From a checkpoint of a small transformer trained on Wikipedia: a variant of Adam for these matrices.
MLP neurons of a small language model. Each row is named by its layer, matrix (gate and up: input weights) and neuron, and shows model dimensions 64-159. Each number is 500 + 25 x the weight over its row's rms, rounded and kept within 0 to 999. Numbers have three digits each. A neuron's up and down rows have the sign that makes its largest values positive.
After each neuron's rows, "fires after" lists the tokens most often just before its 100 highest values on Wikipedia text that the model never trained on. A number after a token or word is its count.

L4.gate455:504483442514528466543480500538480468518493489483562494524474546509516478489468530496529515534491500472529471465475479519450490465526508493475468495459495489469518535506514493476477519499502440513519511521506474507510457431472505520510499451534486537506481533495497466489499551508521504521
L4.up455:501491475486502512533532498492466536488473490472530490459523469485504512517557514485535501520521541522526501504508551541511460487493508492484508482471508463462544521472461546491559462507514485522464494518522501494517507491474481462481482520504509497503509489508505565511491479475467467536
fires after: "us" 13, "ro" 11, "dis" 10, "oy" 9, "vi" 8, "mar" 5

L2.gate922:494460551501485484518476465498522485491532510494489506458484530556490525458473511489518504441475521508486469514528551535437489501469540481502505555494529513498529517480490491540480496504540482489477483523514493443503515513491497500497537508519484471454542502487488549503466529539486465552
L2.up922:528454516492510520494486510559520487469476468471558527471472544482504485504478473456505472487495484496484524476495510566500502510527489510496479538481519524447460522485500519505466471500463477513488458463497517523508499508484514518545535511512524488503499512476468486501540504501525509437
fires after: "F" 29, "m" 22, "M" 11, "sp" 8, "S" 7

L2.gate991:505506485507504529509473489497492490547471518551502489515488496501509525488440484472508455485510533487497501500501471538509486535521519486489514493505529498510510514504500509470496489476511516434481529492540465498514523491499501503548487504514462490479545511483537516482512494496478443479
L2.up991:474477486487519504522486510481533514566512469531512473505515501472524504500492512477505531460559522481505469490488496510532507514510510500509519468505516524541439498519495513495522443554464547490491485508524476531502517529521531486488531450536479506470511496467555521438552506516493483479
fires after: "all" 22, "d" 17, "h" 11, "l" 9, "el" 6

L5.gate598:524525492482454488530486527545503530514543499528532454494543490516466443489525487500510469541488511483513489555470484527461500502521495525486515511516510512477491511476501483508471519523468491481518523505480532508476478486512489456488512509476479514471509531491522519494482525485467488497
L5.up598:499558542513505503501462513499521511453475467489478493501519498482470504491493530501450473517534454512534482480488512502499524452550501505509495469479515453492539499456545480492510526505473484510489522514490519476470517514506529513538501532458512533482508502489503471499463488524518509563
fires after: "o" 14, "i" 12, "u" 11, "E" 9, "op" 6, "A" 6

L2.gate12:532537483504504512506538512499509511505486504501518491505531496500487476510517471489438460456499518492491485497524475476510452538540493490528470551498547537527460487499513499484531511477499512498521479522516461494510458524479490517515540462488495481519535482500429482475445495497513481531
L2.up12:493505493511496474506518469468536486530492498539548492478511487443477512532492527486475501511514520471463500472503498525449467490503498455496519492481481499474529518505515510488483525507521488507535517520488488492493536455527504492498498492535533505532519465480505516467487487488466490485
fires after: "H" 19, "fr" 15, "B" 10, "b" 5, "E" 5, "J" 5

L4.gate202:520511507498496505506465507476510514489515468512503454501519553517473472499507450499522459497523459505455513518497475548523506484488505517507504510511514515514526457527468523505491550508521530529475510547493479466495477510512486500516511482486488487511499514482495499486502476470486521517
L4.up202:512522501508508496522493481527512487509493525457483525480530532493472520498478498488483518482512472526488481527479540512516516531483487512474506509493532575515473511530522482464485465514533474489465519444462523480513420480533462474526489481476517517530503530501451480464475506483513530517
fires after: "E" 17, "c" 13, "g" 10, "O" 7, "m" 5

L2.gate622:490509497498538523530507517526519488489505467543529562479505496506488456513513489465504545439455533459493448499513470485518473481479483498529463489458502491477492482498484507460483471514511466483530477473487492503477508521522536532491463527507524467452489486491553489509498498517512495489
L2.up622:490461478489536488511537493484501494467515470521499536490539541511488469460464531523429502470478518498514455562498499503493457495455563489519488488489516501497504502466492471522489502510507502498441502497552472474478543542502528524460481485518511474507511470507556520473532493501484483512
fires after: "s" 40, "l" 27, "ar" 9

L5.gate304:503496463526532463465455471583504504506463518482530525480474483496481517502531443492522492525494481461522480519482455477462529488546500492542480548527514480509500482488499468489477515479476458502552539446495530489449495504532449464519518491505538490462508548491501511493521520502509462508
L5.up304:501524518513487526526520533497484537510489519526481513526487484508476471493511524519488472464469513474527540494501570514445553481491529496456462485493506481506478511562519540525496494515498541521506556503500485457496464520466522455541474451544507458537498511508477476525499482546469472529
fires after: "Comm" 13, "P" 11, "v" 10, "the " 9, "comm" 7, "ubl" 5

L4.gate1015:495492467492536506506509553480518519455512518525515514484489502586481479499502501476470511502486478489525507556497463509498527482515476486485486480515497509519494566515467510491487507528506510489498503449467461545443474518535517544491546517499457510539493499491493504478479554482496543496
L4.up1015:463513489536531537516527538492493507499533478490509498492485474514510498516486529552487497513402460506496525527487474520502527472476515544494493512546486489467456518534528529538520493512493546508446496501507519534467497540516499558471509509463459505495513478505508502492505528531505535508
fires after: "f" 14, "p" 13, "X" 12, "P" 9, "[" 5

L2.gate938:479499538483480495576470532519481545459468516488484553458516522516494509508456528492521508504487546554506509543519468487514460492552527492497473563529486492513510481544469491518508525502479518483517489515464457459541485485529492462444534508519522485468520509511496513544532456510519507491
L2.up938:531515484522540470493512508503504480498425473459495521532514503444511498504526508448558485459520530500505558493484471499515464518515493471472510493511520572511480476530483498494518502526524538491511461496503463459563466517547507508478456521536490480485525488483541540508508513469553498465
fires after: "m" 17, "en" 10, "d" 8, "S" 8, "s" 7, "M" 5

L4.gate509:555499475486505502533501446500520484463532513479479484493512506545525539506547502482504489535455505494502469508512524522509549530537529471489473518508535564491512521517496519506512533535540472514445456466527518472500494466487484488514500494499497494484545490455517490520517492501489472539
L4.up509:497488507492545493439489496523493503505498456479490538505501502510535507503489461493507553520487486542471473482478491434514520517523536443510498523475513500487511516508490569501520523516532534546493503457543466493502510497504482475528476457512513518497518508469502497492528515515549533507
fires after: "g" 21, "v" 20, "end" 6, "en" 6, "c" 6, "h" 5

L4.gate133:530544513519497561471492489533488511501500538543498456552541491490513502479503498523451478520528480444495436511527492536503504489553507543485495482495523499504540519549497477479484475493468458508454513463489513515521522496507492479513488496514481529478508498459501501517486496500504518517
L4.up133:462531493490542521503485496499489476462499533464480488494506491491505525470514546482443514507499473492507533508499491491495485469584444460483480495520496481505487515497528463512486536533458522524495537492437471512510559486479496486506497512509504512453473500511534493506497479485491496469
fires after: "i" 15, ", " 13, "the " 11, "j" 8, "A" 7, "(" 5

L2.gate915:451513512516482471452533535452535532516482481491531460482495486521477520470517525511506537496463485509475501558510526494501483507490461479493490473512509532476556506475526536463490539504495508453499477470505495488516467464478475494503496498490541461496475502545488486520534530501516491496
L2.up915:496529516487490513437526519474502508479495469477515495435522510475465475505518517512513535486482485495481455518487535522499462471453502512471542512511489544487533493501505484486501548525458474481497500479461495511521489514473499518524469549497521518520482503538464493532543495483518465494
fires after: "C" 11, "il" 11, "et" 9, "ail" 9, "ac" 8, "c" 7

L5.gate118:543489538500505515465486463506498485504530520528494530517529520508477480481510515463492543447542534511508478469481469481464448468534504489494502513508510496495503550527482529470541563484535487498473470501486482476487494514538451479514503480520528439516484506530538542512499482495498504488
L5.up118:507501544497508476494513537513505510564475518466477489508507505514503496513509462532495520505504488474543514473487508489497493475472502504525496456500501526507500518482502455523513478511530537495479464434504515473469499542486483536549474438458502486543476492487536509513458478474479491479
fires after: "w" 43, "W" 39

L4.gate157:484512458505501518484506469464504486522511492493541536513524451485491551479490522479465496462503513530475510498529509505512536511484473512448492529479466507469509483534477485487489511500478515493477490474454531501479505516531460512520504462509497524491483478488480537500515519498507464507
L4.up157:515505503463536513488505493538504523508548483514516471519526491512490503473490496484473437436553503464541486543479494481485524478498502481513481506463463520509535490488430479476516481496534482516483487497499470505492483489511487454519515497463460538524494521491482462525521520484483492537
fires after: "L" 38, "R" 11, "re" 10, "el" 9, "f" 8, "Re" 6

L5.gate657:507512528505464499485482511491522533456525500482480499470492494527493453496523487495526528505479499494493527523493479537490512513510521487481484461499526522511483548521482495497520503471507524508482549525448500482476460474520429506516544501497478528525511505543500517527525514515487492511
L5.up657:522538505508531513554493506519491515509518476511543502503504500515502504486483513457480484505449485527475515509459485492492500516474539442488450502521509537498488492542501486508450498483502492495521525481492502531519515465492483514460496505498506595499490505523491497512489480483526523488
fires after: "f" 30, "m" 12, "c" 10, "all" 8, "p" 7

L2.gate566:518549514491524475456505503474520467493498502526444524525549483513499511500483486515500483479486557493500574468513497507494505496477509466521504514479494480515467536466530518487522526512507492530477493452478476477465431468506507456474520475494521479505475534523511493493470460509442481503
L2.up566:511512569492471477479505511463507452492489497478487518523495450460514474521545448541501525514501493488498530491459535448464461499507494468519529505496493524517523520524485512509525480498449531507505522500503491469531510509497471499508472457528539492538501514460487541528483485510493479468
fires after: "b" 31, "st" 15, "B" 11, "w" 7, "St" 5, "e" 5

L4.gate272:517515493495505511528463540490513495508479514499487512530456469465533514494527495486488546499469467494591524519495482536493515521507447473493481482542487522475517510443491502497511525525447489501517486418462488503482536475527469467488528473512516493475481495502501440519501499481512504522
L4.up272:508481510524546502480519504559488507545520515485510506501457451479513508499497525501521519516461481503523464548528520467511494537479479480501518535517522490472476512481473557475497513567494516534503504474526514526462520485506455506527475494500507521481524488471503523488542499499526510524
fires after: "en" 32, "v" 16, "Ch" 11, "op" 9, "ch" 9, "res" 4

L5.gate671:489528499506548523482508513541524489477507478449523491463529519502445472471474503484457484528546526517468487493515518461480512470470508437491481489476528474487520517471448452462497549514511522516483511511477510467522466526513517528506525509468514451524504499518506507522465492489492517497
L5.up671:495508526476483538503502492474523536449534509515524500515462511494441466479539512463541487517507507473492511498471491450529526492502493482495511554461495468479509525498512505483480540490508531461446535535488526481454478499503484504454530492506467498489478494464488511494498471537507511473
fires after: "P" 17, "te" 12, "pre" 12, "p" 8, "ri" 7, "T" 4

L4.gate555:560481510504520531461481496519524500472510550492506507473472490565531536486493501513520546473452532527508504491525523538504526515494512480509525481489522475493486583490499487497469514499523507504497551456467465484513501480498487528562514511519485509478512502519487503470510554461506484483
L4.up555:536541528503497533465488504485523511462483481468463521497533460497516498481454514480525531527492545495556470492478507504536515523529498497530537484513525474486459499480495456443496544532497498479473494497514491513510509465508481458521491511508470507474491483490480510468561518500510511456
fires after: "n" 26, "w" 25, "f" 16, "con" 6, "d" 5, "D" 4

L4.gate991:521507542507480524529482512528507481528527536456469490491501481497447502511479500507562507471465499485464465510491451543475485468502523504525455538465544485521474491510531494520493518534496504480504443514523510490500512484503485544483538517528473460467524538526464520490538492484478493498
L4.up991:467500519504509498520500498515493466479470522499497508515489538476526506493494522446477525528453511514507571500488541500537473513485476491473522486504456499537551481456527472496548481478502453495496450497548512475485507511517496512491474512555491495508512489485490544516496515520528535534
fires after: "S" 18, "g" 14, "en" 8, "in" 7, "u" 6

L2.gate996:484486509501513515489495485504519450519490458509510550486489488481474525488518510513529529464453518494562502469553464529469485526507460501531468503498538490477467510486438499505517478480505433493507465508515513495473475540527540473480525534488525512506455510554490523514500511508516503473
L2.up996:477499510505529511520489533488486500479471507494561507497479470527515514506503510521533530485494515505508511507548502469498512495459544533463490484506503503549491492472492460508501482519505537551487511532484472468430507500548478483497500467489499499475476437505534489462521544507500500527
fires after: "." 25, "t" 15, "s" 15, "re" 11, "th" 8, "l" 5

L2.gate838:473485477520524538521505499505516490500519489506488535493484494486438478514561501469477435482503508501544482486513487455467507481474456493537483514490491496488488489462502499493485506501520500497519528521495512493522445510515494482499496461474458471486518485521531471513498510489457516529
L2.up838:531500525502499508548489504507490459449527507502484499521525547526481480499493486532517525501493460469497463506505524523487499495499518506499491505512468517474478506505510508487480502498502480460565551503519506529460477454476528518460558461503477516514513505475515465521479493498528487489
fires after: "at" 12, "om" 11, "p" 11, "P" 7, "M" 5, "T" 5

L11.gate676:511478492486478493503510533486541475513557464483506477506472526517484515488510497482476452494503471534503526471495511494455492435504536454522515558503493509538530516506459487514524500559512526478513523521519532484488474472494510523493531500536518507485526491469541542493464530489464492520
L11.up676:452466500525494474487535516528543488493513508476544524489470472464473525518497494475569486461553463465522512472466465484520517488519516492506516517474526499537498456501456524478512528501497513490499492459564499512531526526519511500529503534522500473533474498490552524508470515526508492519
fires after: "R" 26, "\n" 17, "M" 10, "S" 4

L2.gate827:490473493494513452533500487507512508522513476510511509459548492531489519496477453446523476491500526521480507475510502514494520465547511526454466556548506505507503537490485497484497500533507490498497522476450493532520482533508526490484534547480505491505505453479515526485481530493532505516
L2.up827:480488428500494467507520523510492444524464504488517474513499502488452468514489516472532502479492512496504517502489445511467517482494523494523471505466450472501553478464513507500484541475490478516470503520514511506486509528508555497511500536506531481460514478526463527492486553496501499505
fires after: "p" 35, "R" 13, "P" 8, "T" 7, "ro" 7, "r" 6

L2.gate365:503489512496529478524516514469564448494509501484542510472501523500470517501512496464528542539520479498490496510536515514475489455523504518527502506492521489479471531449517495466495503485514475494499510461499521486422487504505477510490524542469571518476473509482490515484518524524511494528
L2.up365:438492519495533454536461472503491445504469496499519531501509491534528483520513501489493486549520512496492485509514500534476532529509504466490507510501480473502558456497505482526478446508487502501522477518535488476510518532518511484532501518556484506497506523519503484511491534485551464538
fires after: "C" 28, "B" 23, "c" 17, "D" 6, "P" 5

L2.gate301:456532496500501484484483511481519523485489457472492523481503472505542474478520493493479511474507476521475529463560472527470525493480498528503554496485497505445512513520532539509519526488497499481481502497485520491522495538503514511442499510540539484435483504513515499487507547526493467466
L2.up301:508491492505482491494524511459489493452534478474531489502495516438501504490529515469490475451488498485507483488486479486497507480501460468480515434509461486531491475436507501498525514454528506482475472486466516490480484568496529469524500486484473503485468483503506502483502539494505490431
fires after: "R" 34, "M" 15, "od" 15, "ubl" 8, "B" 6, "V" 5

L2.gate326:505532501507502518482490475499534480479493508489534500515471527467463524480508503473467509471497531462497510581504522475468507481502527475477515448460495502535517539494499510501471527531534504518455516553525470498486513489507508489492508513471482495540556496503555521545512525489521482528
L2.up326:495520491468505543472494505527497480488472530459550517505501509507511519503426517512516487536510481521498471498505510540489498475479514509507431512515504551480506535468493483508491539519517522496449486500467501547514488507504487518536511581518490528452526475514470516510501486504486477559
fires after: "R" 33, "D" 24, "d" 6, "J" 6, "2" 4

L2.gate619:463484498463499521491501489537518537506469473500480481481506532495522501482544500512483528516486491530524517499532524503444530468509503477471468506529479511513517511484503482501463529510437467475501551502497485493496496505494488460528458500469545480523510519515509479466497500501524468502
L2.up619:495462476518499488497492507510512510502493507502515478496463542519525494531506454517529526482487512491537526521519523509495530477474482477474443495447519510491491476535488488503474525542501477523497497545491483541489481460478484528506539506449491463509446478482492502510482484480516494501
fires after: "a" 26, "Pro" 10, "G" 10, "ro" 9, "as" 7

L2.gate933:502516484515515511457528466501509515522436451502515510447528518494477518477480546521496515445494500500477523482485473475514492529544481447527513506517515505513497540530473478464481501534470555487454473549526462452490492507489484535510496493521497486559549497507483525480527494532495522504
L2.up933:518517459521541470472475485454509505509479499508484533504498495464476488461511486508468514535532487464490518479510495547483486472460488460480477539493519495549510517479463508482552495488506497451495510553523476462509531553504505529483511504474530491503486499454535524476505547531472543501
fires after: "l" 18, "d" 17, "B" 16, "ad" 15, "b" 6, "cl" 5

L6.gate722:530504528507492478518543550482529497484493540494485506453522479517513514503488485479530505493479514484503480520475522472481473533526541449534470516481534501552521509473428451514483541522475492511499561466498485466466498481486514508494490499475515517489526526500491512505474515534469472504
L6.up722:516471474483485524502483534485470469518488504478493502481451516496499518490513556514457501543514510515480504486533461509489485509462525498506466472486498515479503535460514525489525468471559464500532512464521496504501482469527457479510508469513500519473509486468506515521520477515501489523
fires after: "qu" 32, "st" 12, "sc" 10, "p" 9, "al" 8, "Qu" 7

L6.gate380:533501530499540490478504471497524519505487510527477515463454495527489544471519496492521535487530494500523547474454459487495494483477496520522525508488532507519513490514490514496507465493510490491478460510533494503469549515535492499486548520525439483483480512481488531447491515527493498530
L6.up380:497485487495527482482499441477519513510553508466506522489479512481470463478531484494450471456533517497507487507503507491539476503494476520526490534498523504466516512478461497512469482468502485537530460488481547484471462513513487502557478521504518451509462484481481524525508486522489514506
fires after: "W" 16, "m" 11, "M" 11, "F" 9, "p" 7, "f" 6

L2.gate186:515466470514492506499509494487491511454499523502495463492486518495480522473521472457490533523480501506470535487469480491470450518510528504496448498519503509501535468512464449510542491511525518487474488490510485525482498498553466483500506495501491523464472478523472531548514503495468476510
L2.up186:474520481500488502418513506511508551495501493464532470499491549466522555516485486468542478524476520512508509512508471493489432514504481477545492566487433489540512498521528490479529492474475510512495444506486484498462488502505468508501453489474448468497496480500502526499499496487482510510
fires after: "s" 21, "W" 10, "f" 7, "m" 7, "g" 6

L2.gate144:482486475509483508502488501480549527525499475477534473543497458522519507510510520460511486513477522465531524548539523468482500495468495461537502542492495460467516487515493500490532494490494459491512464496498495540532495470532484438528514495464492507458540473507482493532545518529507478463
L2.up144:519494497534512512532485514494473513501518489509529432567505486525518496509515500497540472474471481489542494506525519497499502517491524481479480502486484461506529504482493500504550467499478493494475496463521516520508509508517470464530522490454483511461527510470522517525531517537501472487
fires after: "R" 15, "t" 13, "J" 10, "f" 7, "m" 6

L2.gate543:489512511512468472509520512519537504490542520464529441506424506500483522531525504495519500477445493453497527523501471485450473473507507493500479516565494487499500509495467484475528505464500519456496507515538499536490513522533522464489475488507474469518494494519487482508493514510488468512
L2.up543:498475499524447482517522498501531511511482503523546543538493495472521499476559503477485495470469479490517451513449471487495529502521492513463496507501504509510569525489530517507501492539534531500523499491458538522531476498524514484545493546504504512486491462521553468466527454522521488507
fires after: "J" 18, "N" 13, "is" 12, "M" 12, "R" 7, "ar" 6

L2.gate302:453535546504519485492536505485556521526449510483512503496459518509452510524518543487490451490488542470523501473531538534456513482507476463470493487509483521476505487486517470506455517509476484497471528525506434468471472467535484519506454486515553487496497504496486525534510520561525459492
L2.up302:454478531483501524493526539464508513507521483481492500471554500475490499516491514482488485478497532502524483487534552547511491520509490499488485528455498526515499463471471534502482515535499532538490508530486482527509514509467501513528481461509525473502495508462495527530479524507503508521
fires after: "R" 34, "P" 29, "p" 26, "ap" 4

L2.gate572:482561474543533483472541487487537501494531490512517479469504495483480488494521500518447474510483549519486523462494498509518490530486479455502552497509526483497497498463483501464466480477465480461527502496492537489467533527468496492485453498500500492467524533518496494513492545544487517520
L2.up572:499516489463510491494533525501522551464511528500523534499532488478475461529517488474523491476501510489473504520505513554488473499504479479481532512496499532546448510475503499496532508472482520486516452507534490526505477525509515517482478477441494476493487491519463541492446516474480489473
fires after: "t" 33, "B" 10, "P" 9, "M" 8, "W" 6, "T" 4

L5.gate404:478508472496480515484544467477502477541515525481459480500475526525483480495489467495514508492490548524470528529494520481532475481547515486517485487509455506486512541507491496445519501517504510537472511495520468492522523472497497531507498514503491511486465481504497497479498511523539489492
L5.up404:518500513486483481492471522542485530507520541510522523513478468497502501506531470473553470461462542513532521523535522463467501485521519454536486518484460537532493492505451441476507517520465546487521476499509522528470513501531523531493484510513460472497464516486487444514497491494465503481
fires after: "w" 22, "g" 9, "W" 9, "h" 8, "y" 8, "s" 7

L2.gate690:509498489529499451524516502482499485526549539501504509533519481547526521500562498519517506465534521503538525515512441479495459500526473510485489527421484512485497529503527505512520492500506500526515471502515468533469511494513497506494527519503539509498508515537514548500528497509492491509
L2.up690:523503506493509523502486476490505503484519511519480522499473457520477496482504474498512492478512524483529548503522491472505477523469543523498506535530520498545473528526455509505528439496538549538491508454496469503490477522527490487452544472502478508467531485497503543466518514496520453516
fires after: "s" 27, "is" 17, "el" 7, "pl" 6, "i" 5, "th" 5

L4.gate988:503488449535519474551485495439543516505538489489530509495498449516487493514490512499528450501530488508450514521530467499495533520527502476532460527524533455467482482496475518455497513499476439490502492461510514523517515471519436486507517491554469494481515454503441515493472475516530498477
L4.up988:463479514486522503493494518513478479514509475543456493493521520484484484496513477474488532509487504508530465504536506496502535516501489534556492499507521518478461476501481510536514514485511475498490504528518526545546495493439508487473478490478491456498548471516541513574480500490465513473
fires after: "el" 26, "t" 20, "pl" 11, "ro" 4, "Col" 4

L2.gate264:500492496478517488497486539480513446528457489518558514515488543529487542517516474471520546436485480465547505521530476535507503509500499479513498491502500485474521511469481506496522510458513494490540539526493508497503472517500503498495461478456526481516491518529508497498488518480529454448
L2.up264:484474509517522497488502461499508548505508503456488479518465512505497522510542465477506530488494453511536497485513448520506497492539454483464436475485505518490548510471505480543508497504485456482546491490503499533560463483503485477469494553517506497506543495485504432494473485487490499503
fires after: "M" 35, "as" 17, "em" 6, "ann" 5, "is" 4, "enc" 4

L4.gate900:532498496495479482475479474549509506518474509509479479492494501508511528532485499506501492487498488492505507513528509433448491539506534487479490508542469514517482546492513486487499501513495508541509494522475476472501496507501459478548527496481483471429523487482532486506488515504504508507
L4.up900:443482481498548477484525507501542442506483495503463525463477525515497477494555459487441502519496496487485551536489479474473489482490529496470477484483510502541498507520483479524534524531493514530510522506499506577483537501508487495536504476498499510490490536447515459527494460496544493538
fires after: "a" 17, "e" 16, "G" 12, "ce" 6

L5.gate931:527516469485524478542501518513546505508454490509502461451460538496481479485533531503501467497502494447488496506483519481487499501552451488470460483515490516466549536530460455477499500497485489461501509497467511492500475462551487499505503474470512484483508478520508498522507569488505487495
L5.up931:495552513499504520419517503508507504503464488538522517495473516526462490493512483487529509511507535533503454539511495534528504522492521495452451522503514494514534508499540522507511542485527490512492447494522456521544470526512466532480506459428503485520503481518546482494475476475474546503
fires after: "P" 26, "p" 14, "ap" 12, "J" 7, "o" 7, "ri" 6

L5.gate528:508492529497521502488424492520536523478476503508509519547485468477454502475509489474463494482565507492480499463512470490534492482542492490502502537501516521541516458523494468474479519499494502474476502496478498488494497503534503528503501532506483490555516499510519485503475484452491474462
L5.up528:497486509498480540513496495513493522483487569519511476501443440493529473501484509538517492500524523496493495493458497467476549506511443515519502471495498515508495508468527505517477507495519508457516521489530486500499450533530502505508499548532517547503517494492467476538496524497510471518
fires after: "J" 18, "d" 11, "P" 11, "Par" 8, "par" 7

L5.gate614:558546526523508512499563470466536505501481478508503482461508478528496528499472519453505534505485481514483520487487509474510540503502531496472518518488465497464477506522490483499503511512508531493445493501497495504526498484485534539520498502511480463503541514458485552504491492561477504476
L5.up614:561487550490537490514454495486490526504425519486472481484488505539498473521511529536489504534545491470463521484516513496465506499502489498455498514506492491531497522490500496531492475493466489480525521460468477491530502493510489526484507513516447453510526508476509539490481460506503537521
fires after: "A" 41, "de" 12, "be" 9, "b" 6, "Br" 6, "l" 4

L2.gate692:530575517483516556539473481531472502502548514504511501467489496509548488505498495532466461501492482482525508534491525535508571482513481511517491526504506513508484497485474469529517499550447513462508542444512509508460527528524474493472505509520476519517527449538539492468506448500501483512
L2.up692:526536527509484520515487489549500490529477505504485539507482529533535511526521463495479474525490496548547499496523521535538502524490523522505517524489517497488507483509478440524541496497493486509512482509461521491510529499504490489572461523523499509465533526470542477526453494537502477474
fires after: "m" 39, "qu" 13, "pl" 10, "rem" 9

L4.gate613:511504531512527538504513515499510488466493503489459508469489530547471531465478480467502525494519471453529482475519461482544529479477541490534495530531530506491545523503449543515507531549479525474495500460506488540473527484505508517510502514548492444440463493478506486458476537524485464563
L4.up613:494502516481543501455529548500495473504532503481513514490459477522482526514470474466515526499546475473525536526497506444516535491482513482513501522540527493475524470515499541514486473524478539514496499493490491502476537505493519498540461487513537458486492508465485509429486514491501472514
fires after: "S" 22, "s" 16, "C" 11, "c" 7, "f" 7, "re" 7

L10.gate81:502514506539527482552488543467529478510517507545480431494541472464475489489513495495533521496488477503531498491513456498513489472476553507537468522485496465472530492521483466482495473525478505448458494507494504503498514517513480518535523480542473518508514504523492498521504496534507496536
L10.up81:485503503464514501540506519491533530501515524481523458468461533512520502511495500416499551499530536529524507533493496480525486538472534461477501509507497537543496506507513557456512488477517523453479509485483519497512539513517481495504511474515489510509488498472544516456453540504478534506
fires after: "l" 15, "f" 11, "str" 9, "el" 6, "re" 5, "F" 5

L5.gate687:450517511478480496448516442500516511461516535523483510524520516502506469511539485521535522498508515467507479525499499519481488510503486495494472471499507519494460475513536526483477503434476445488488516481463510515465509455519483525519495507479483492529507520537497526464458505543498489519
L5.up687:523537509491478506520484448480496494448486460540508531500556507457518518508508536500516512456518473496495531511493457506520513514518488459481493452496527468502518475464520512505517495481537467511451484502468502500495495505452528493506482438469531497518490504495486500526513509505498492576
fires after: "i" 24, "gr" 21, "y" 9, "u" 5, "a" 5, "j" 4

L4.gate354:471489520494512514483502502493498477547521471526553509547514531495481515495540493505485527531467498463454473481473519500488468454568515542484530513491469477473505497545539471508427474542478445538469507511474476500513512456495532469511535444499510494437493481528494498498519500501484513500
L4.up354:501509506514462458535519520480479476512497457496532512553495506503478495504526499516517504536539547485518502474499500515514492461520500502540534469517462471493505456519534508475491482524467481492493496462481491510507497456472516464465538456529477477514510524491528482520511490526503473523
fires after: "United " 30, "Ge" 11, "dis" 7, "ic" 6, "ro" 6, "us" 5

L2.gate680:522497494526502535493503499494525493526482490442491529476464476510499491512542481480480523490470516469494511484532497514506509544489503440506493527456554502488523509509526464505462528480497488458469523512462467487521469494475485530483517482494530447478509519476479444492464531498503487477
L2.up680:509486479513480516494479505507516484488516508476527500498461456519549488504522482514493474490479491503453520516472477490535541525456524482528497513453517503475543465521511483519508489503548529476461523515485498540504453521472518454483537499493492473487480473475467460524495482489454476488
fires after: "F" 24, "f" 19, "R" 7, "Wh" 6, "e" 5, "the " 4

L2.gate992:561493487498515514510536487488541479471477547436465495457495523527516455497488504432510542481504508506517508525496482506499518521506541477487501590498495490495497501479505490497504489442503508490478510498475473511536539500479505536510546544506493481554500492493502483509507488525514502506
L2.up992:503517460515505519500495472499511524516530503546475477513522498546463508518488445485504512525467503496504513541524478462475492512504515528524457547501460497502530495523516472511485473475494455480543449502467488519507483498467517485518494454446443459508515529453471460553499495497474491521
fires after: "F" 18, "I" 10, "ef" 8, "sp" 8, "f" 8

L4.gate535:505533526524487488544521494497509491500515496482476529494474496494544517477529478516517559509505480475513452520572509561459494519514476511473493468524500503490512525524480479508461501512514513492494518493526454491482478522499469490485550505483530490498483485522516485489516514505477503516
L4.up535:514505491496511524522518527472485489522484526544515520485480512535533505518498473539487535530553518503486461490507480500491520505485521493481487486582493455506509528501436476521531503522454493550524508515498446483479506506480453456486522521493542476513517516474537523501467488507495502469
fires after: "s" 20, "n" 13, "b" 10, "l" 10, "tr" 8, "r" 6

L5.gate199:549492477501478546534536495522529472476462532508550491474498521528482495472483499531487540524439540497518458521493472513469506510564514468526498486509482501521490514513546500499509542530449547526519502500501437507532488499549460492497509491494517493514500547467469485474472515479510493474
L5.up199:522453463502479516531459507545483549506488525443506515520494476507461510495461531466479496495518497506526509522497479479526512456510478555463543497475529549503467431495520468506526559522519513522468469498516477486501468508495510476489470499499503531496492466505460557480466501521523496498
fires after: "d" 14, "ing " 13, "D" 7, "am" 7, "g" 5, "K" 5

L2.gate669:477504523493526500534523506528479480546483549495552511557502478454444550511494477483484479502533517460530523522511533486453496508533458493486510501535474488480461527489511482506491544519492473513488542553508517475538477478469538472535502545491493502483524516496503500527500511471545448551
L2.up669:513540470507508498524445537527513452536531543495501501514477465504454486513458518479487478509533486509531463508535510538490489512495497528508440501520506454470496472456481473519509479494482496541477503486540523476487470488522502540494481520494513480467514499482526558492476487494458484508
fires after: "T" 36, "R" 26, "r" 12, "ap" 6, "D" 5

L10.gate407:487472489512454530503493469501527532478506527505459506497477470545474524491508512497459517493498472488482575510490480521506507515502507508537535486510553500489514491525450479502433468501509473543506534463514561559478520506530512554484518474509440510534463470524473527530505532485556517541
L10.up407:485500444478548519536517525512480481474532498487504508519516506511505459501519529489473509473513524478501486475484551512497504522476490498514476511543528471516504529525486505491528479505506461520494542515504504489488499483514502468533508429493545527505505470522480534506514464526456465525
fires after: "," 14, "P" 11, "p" 10, ", " 10, "sp" 7

L5.gate678:488489476519521518528464503512496496477526509517501494513511517463489487492511516490494507468503500493503518499528494457498474461519482449491502551489503492490509497547469542479498455504501466493514535504442476489523536487498518474497531456495440464506500520475470523464499496543540481457
L5.up678:476498489522515538484486483519486513489481467468461522483494500490458497482498535529530480522539450484504473489537503474492487509496481537497495534463471534494508487530472504514514465448494450494475509530481509493540526497488496479474497486510464455501532469484487512464499513516494488498
fires after: "t" 41, "ro" 15, "is" 7, "es" 5, "T" 5